config.yaml
norm: "layernorm"
norm_place: "pre"
positions: "learned"
attn_scale: 0.125
beta2: 0.98
decay_fraction: 0.626
train_tokens: 699800000
MLP neurons of a small language model. Each row is named by its layer, matrix (up: input weights) and neuron, and shows model dimensions 240-335. Each number is 50 + 10 x the weight over its row's rms, rounded and kept within 0 to 99.
After each neuron's rows, "fires after" lists the tokens most often just before its 100 highest values on Wikipedia text that the model never trained on.

L5.up950:37 56 48 39 54 58 51 52 60 50 41 65 42 47 35 53 63 60 47 56 47 58 60 44 50 58 37 48 52 48 42 52 47 48 48 56 59 38 54 33 26 69 46 55 66 53 45 59 49 43 41 44 57 73 52 47 59 43 55 50 54 52 29 39 58 67 61 40 60 51 70 49 37 49 59 40 45 60 33 44 44 49 52 56 53 61 44 47 38 69 42 40 46 62 50 50
fires after: "c", "s", "\\", " S", "es", " D"

L5.up961:50 51 49 62 39 54 58 49 47 46 53 39 56 57 55 44 57 45 57 65 42 68 63 46 28 45 56 54 55 56 37 44 43 63 50 45 38 44 64 50 46 43 61 71 50 52 68 45 45 55 57 70 46 49 51 39 56 43 63 52 40 52 52 37 39 47 56 47 53 38 51 55 48 80 41 66 39 46 53 33 58 41 61 51 63 82 62 49 54 43 72 63 46 50 47 68
fires after: "s", "M", " M", "kin", "f"

L5.up1063:41 53 65 54 56 48 43 25 62 60 44 41 39 56 59 41 51 43 58 63 44 53 35 61 40 77 56 57 57 38 45 57 50 54 51 49 48 53 47 36 48 39 50 61 44 36 50 58 36 33 42 61 56 46 52 50 54 38 38 35 50 34 54 44 50 39 57 39 37 57 38 52 42 56 34 55 64 57 56 48 30 49 42 50 65 50 48 49 35 40 69 42 55 42 35 50
fires after: " ", " h", ".", ",", " J"

L5.up559:45 56 47 39 41 47 84 75 62 57 66 42 46 45 53 41 42 52 33 42 48 49 51 41 50 50 47 54 61 52 43 54 66 53 54 53 57 41 41 55 44 29 68 61 41 45 39 68 59 54 56 48 60 46 50 35 55 56 42 66 51 54 35 50 43 48 56 44 36 71 41 41 32 55 76 53 36 52 43 43 43 51 47 65 47 52 53 44 47 61 47 47 42 55 66 41
fires after: " comp", "ic", "ip", "op", "mp"

L5.up238:33 46 67 68 36 62 41 46 53 41 61 45 46 66 36 53 47 49 41 54 57 51 62 48 49 49 53 49 34 51 66 49 43 59 57 53 53 42 44 54 35 59 53 57 59 76 49 64 33 44 57 36 61 68 48 58 45 69 54 58 41 54 36 58 42 50 56 49 38 55 62 49 36 46 29 42 48 33 60 37 54 39 54 55 44 61 53 54 38 66 52 42 43 52 46 51
fires after: "c", "s", " dis", " S", " c", " C"

L5.up874:43 49 50 45 63 57 48 55 64 64 37 42 58 40 39 42 32 60 40 35 59 51 62 29 42 56 55 61 45 48 53 37 71 52 39 49 61 46 36 41 52 44 63 61 54 64 43 50 43 60 66 34 57 55 44 59 67 40 44 49 47 63 59 60 39 44 49 31 39 54 63 41 61 58 50 40 59 45 49 48 49 50 38 55 44 37 53 52 60 50 49 38 36 30 44 55
fires after: " a", " so", "y", " Mo", "co", "th"

L5.up65:58 58 74 42 58 44 57 54 65 60 39 56 34 28 51 71 53 39 43 63 50 37 40 47 28 58 52 52 40 67 72 61 41 65 66 49 61 52 32 44 58 50 62 55 50 41 55 46 53 30 40 38 44 55 46 56 41 53 48 63 43 60 51 63 64 44 40 54 71 47 53 62 39 57 65 50 43 57 63 54 40 40 45 50 30 57 56 64 49 38 39 52 58 41 57 58
fires after: " ", " the", "ur", " P"

L5.up1497:44 62 48 56 57 47 47 50 41 55 49 52 64 55 43 54 62 65 56 58 62 56 41 50 61 47 68 61 53 45 52 55 43 45 51 59 55 64 58 53 40 41 37 47 66 45 47 60 49 57 56 48 53 62 59 40 42 74 47 46 53 49 53 52 50 51 48 38 56 44 69 52 47 51 15 75 52 51 48 41 36 52 49 73 57 46 63 52 47 57 47 69 50 29 51 80
fires after: " C", "c", " B", "ba", " At"

L5.up657:49 54 62 46 60 63 52 41 83 52 57 26 44 38 40 50 46 58 54 62 52 45 39 57 46 50 50 38 27 59 40 42 50 80 53 44 50 49 54 46 52 44 50 47 40 50 40 57 51 60 37 49 45 52 53 50 62 54 53 61 30 39 64 56 41 60 45 48 41 65 54 44 46 81 47 45 60 58 40 69 48 48 52 59 27 47 57 33 47 43 62 33 52 43 53 51
fires after: " ex", "s", "c", "st", "cu", "ex"

L5.up832:56 56 63 52 46 51 75 35 42 60 57 41 54 52 60 51 52 52 44 58 60 37 45 39 54 48 42 39 52 52 42 53 75 56 54 66 49 54 43 55 48 57 75 49 73 56 44 48 48 55 63 61 55 52 35 58 34 55 49 55 57 57 32 45 56 55 23 45 33 57 70 52 36 49 51 42 53 61 54 41 34 39 72 60 52 61 49 39 49 59 53 43 54 59 58 58
fires after: " ", "ed", " St", "d", " T", "ill"

L5.up583:52 38 62 47 51 57 55 34 54 56 52 56 58 46 49 55 53 45 58 50 58 64 55 55 41 69 55 54 57 50 45 59 45 48 50 61 43 31 30 39 39 24 52 48 62 62 62 57 45 49 24 46 61 65 50 45 57 36 52 47 64 55 58 69 49 47 60 58 28 47 57 46 37 46 42 57 47 58 42 40 57 41 47 43 46 59 51 42 44 24 48 31 40 24 22 40
fires after: " f", " di", " d", " ", " ch", " F"

L5.up23:44 60 47 31 33 51 59 47 55 61 46 47 35 46 62 48 59 60 54 43 48 40 46 48 62 38 70 54 27 70 35 49 57 61 46 61 42 31 58 41 53 47 40 51 37 49 41 53 36 35 42 57 59 43 59 20 55 52 62 46 64 49 45 60 45 45 50 40 40 68 50 67 53 46 65 52 41 49 49 41 42 35 47 49 58 36 58 51 47 55 56 58 55 63 66 57
fires after: " di", " p", " P", " Di", " comp"

L5.up55:53 34 49 68 54 30 57 35 42 56 34 59 24 43 45 50 39 47 60 52 54 55 43 40 41 68 64 64 36 50 46 65 59 59 52 42 59 56 41 45 61 43 52 48 53 59 52 62 60 39 63 47 53 65 53 53 39 54 53 41 46 49 42 65 44 57 64 36 35 50 49 48 41 61 42 41 62 23 36 50 31 55 50 59 67 52 56 60 44 57 75 61 44 47 42 49
fires after: " T", " the", "The", " The", "T", "t"

L5.up111:64 62 56 62 57 53 71 45 37 57 50 51 53 47 69 59 42 38 56 48 60 54 47 37 50 46 56 50 66 54 40 58 46 33 65 54 62 56 48 47 55 67 57 45 61 44 32 42 44 37 52 57 54 56 56 55 52 79 72 48 49 49 43 51 45 49 43 67 38 48 52 55 46 48 25 42 65 35 57 44 38 54 62 74 55 50 53 65 38 61 64 57 57 42 59 64
fires after: " ", "al", " New", " T", " L"

L5.up212:56 37 61 46 49 48 58 26 74 48 59 54 33 42 55 60 49 24 67 51 55 48 39 30 50 70 54 52 51 62 66 68 39 55 54 41 58 50 64 49 36 48 46 54 54 26 44 60 44 51 34 50 53 53 55 50 48 49 45 51 34 58 57 46 75 52 61 50 60 66 44 46 39 41 52 54 62 50 57 59 38 56 38 50 47 54 55 51 51 60 64 61 54 58 30 44
fires after: ",", " a", " ", "-", " \""

L5.up1442:58 63 48 52 55 74 52 52 50 47 44 60 41 41 72 48 61 61 54 53 39 34 38 39 37 42 64 32 44 58 44 52 50 53 23 66 52 42 49 42 30 44 56 61 33 40 62 60 51 80 63 77 53 61 48 55 55 57 47 48 51 58 35 65 44 51 62 44 48 57 60 46 53 36 52 57 41 58 53 66 57 48 66 42 62 51 49 61 61 41 54 43 54 61 37 51
fires after: " I", ":", " Di", " vi", " Y", "di"

L5.up1012:71 54 65 38 53 61 58 45 55 46 49 44 53 37 56 40 51 64 49 51 48 55 64 40 59 52 50 46 35 64 50 62 43 53 56 27 49 52 51 49 66 60 46 56 53 48 50 51 49 43 58 48 48 60 58 59 50 53 55 57 38 61 21 63 59 61 62 47 58 40 51 38 60 40 51 72 43 32 44 45 62 47 61 46 51 53 53 59 53 59 59 61 41 51 48 48
fires after: " E", " the", "le", " The", "|", " C"

L5.up1397:51 62 67 43 67 50 52 39 57 63 40 54 42 40 46 36 34 41 29 42 41 59 49 42 58 50 46 43 75 40 33 62 59 44 58 53 52 64 35 47 74 45 47 37 36 30 47 43 51 41 35 48 52 59 51 54 40 46 45 61 49 67 49 55 34 56 46 44 63 48 46 44 38 48 55 62 44 31 62 58 31 25 74 40 41 46 59 62 50 58 50 58 54 47 41 46
fires after: " the", "le", "e", " The", "re", " one"

L5.up310:58 52 57 44 41 45 64 40 57 48 49 59 62 44 42 55 46 67 41 38 50 39 45 31 55 54 64 57 55 65 36 54 54 29 41 55 64 49 34 52 43 44 50 60 58 51 57 69 47 35 57 47 54 47 53 63 37 45 54 43 40 37 59 55 58 58 65 39 48 63 37 39 58 39 47 53 38 42 32 36 39 41 80 61 38 52 51 78 52 55 47 42 49 36 49 47
fires after: " the", " C", " St", "ic", " Se", " S"

L5.up674:56 50 48 49 54 38 45 43 35 43 45 47 50 51 32 49 54 61 57 52 58 72 56 54 33 50 43 44 69 57 52 51 62 61 43 56 47 61 61 53 46 39 33 53 38 60 52 50 36 28 50 73 58 60 43 46 46 52 44 48 62 42 38 60 39 51 65 55 27 36 52 49 56 52 55 66 35 45 32 57 41 57 62 60 44 54 50 39 61 45 71 36 50 48 67 40
fires after: " f", " F", "F", " Ch", "mar"

L5.up107:50 44 46 42 54 45 44 51 43 46 75 50 36 64 47 41 37 70 62 60 41 38 42 57 32 45 60 39 53 36 34 64 55 63 65 55 44 49 50 70 73 51 33 57 49 49 38 51 45 59 60 64 50 69 29 46 39 58 54 57 49 43 56 58 35 33 55 58 37 79 50 41 36 56 58 50 59 49 54 52 27 60 70 33 52 66 59 32 49 49 35 51 58 41 54 43
fires after: " F", "f", "ab", " V", "F", "ef"

L5.up434:48 63 53 32 50 43 54 37 70 47 55 44 34 57 46 56 36 62 50 35 42 40 36 29 42 67 51 46 47 65 54 60 47 66 53 48 54 49 48 66 66 33 37 37 49 55 57 49 49 42 41 44 55 42 59 27 56 64 59 66 46 43 29 59 62 55 39 47 50 61 32 32 44 52 69 42 49 60 42 56 59 39 43 35 58 59 49 51 51 46 53 40 46 55 41 42
fires after: " ", ".", " the", "-", "|", " and"

L5.up266:45 63 48 52 54 45 47 58 39 48 53 49 44 44 73 51 50 52 59 48 31 61 44 32 44 51 50 57 38 63 39 53 34 34 25 59 71 31 48 40 45 53 71 40 57 52 35 43 31 66 51 43 50 51 21 21 35 57 46 43 51 42 69 73 52 63 48 46 56 51 65 44 46 31 56 42 31 55 22 55 48 53 58 56 60 54 58 32 55 52 60 67 48 50 38 53
fires after: "n", "il", "li", " Po", " Gu", "gu"

L5.up1205:46 54 51 41 52 40 47 49 38 48 46 54 56 44 45 51 38 51 54 37 47 41 51 48 66 55 43 66 29 58 45 48 71 67 61 43 37 37 66 44 48 51 57 47 44 44 44 63 48 58 36 46 63 35 45 33 38 60 66 39 49 49 57 42 77 67 59 36 37 64 49 48 32 61 75 61 58 58 41 38 29 64 53 51 50 34 52 36 54 64 45 33 36 46 54 51
fires after: " p", " pro", " Pro", "O", " P", "va"

L5.up682:48 54 58 61 56 53 73 45 47 67 45 54 56 43 53 52 36 60 54 43 44 53 53 50 42 60 45 59 45 57 62 47 44 43 49 57 61 64 51 40 41 54 58 45 64 57 36 35 39 52 58 51 52 68 39 42 45 41 60 60 45 57 52 45 42 45 59 46 50 50 59 61 63 39 55 43 53 38 50 48 30 48 75 66 58 43 58 41 43 57 41 57 31 44 26 64
fires after: " c", "c", " F", " f", "ri", " C"

L5.up796:55 51 50 43 55 62 48 48 42 50 65 58 42 48 44 32 65 51 56 43 53 52 49 41 36 59 52 41 58 54 35 58 38 35 66 56 28 44 37 67 31 53 54 66 43 43 54 52 51 51 63 45 54 55 46 37 60 53 70 43 50 49 57 46 46 56 55 61 53 49 64 62 54 34 51 55 41 67 35 42 56 47 69 55 45 52 52 42 42 49 50 58 55 47 49 53
fires after: " C", "il", "ri", "n", "g"

L5.up399:51 52 55 47 58 60 52 50 55 58 53 55 53 49 53 55 42 71 43 38 52 40 54 47 57 50 44 41 55 53 42 51 61 49 40 55 45 40 50 42 52 68 48 55 44 66 61 50 57 58 38 32 67 40 52 50 47 36 51 66 49 69 53 53 67 66 54 34 46 52 43 57 47 42 50 41 29 37 53 49 36 44 53 46 54 66 55 48 48 62 50 55 32 31 48 49
fires after: "y", " Mo", "ho", "o", "th", " Me"

L5.up313:53 44 45 49 47 46 46 44 35 51 64 50 33 57 37 45 51 42 52 68 30 42 52 55 37 53 43 37 36 43 56 61 58 54 54 44 49 51 57 58 59 34 27 44 43 36 66 61 38 62 75 57 54 59 41 42 40 62 55 52 50 37 60 72 61 40 55 53 40 50 51 55 46 54 66 58 51 39 59 24 59 52 59 44 63 52 60 44 57 36 52 66 74 43 55 48
fires after: "s", "in", "f", "fer", "red", "°"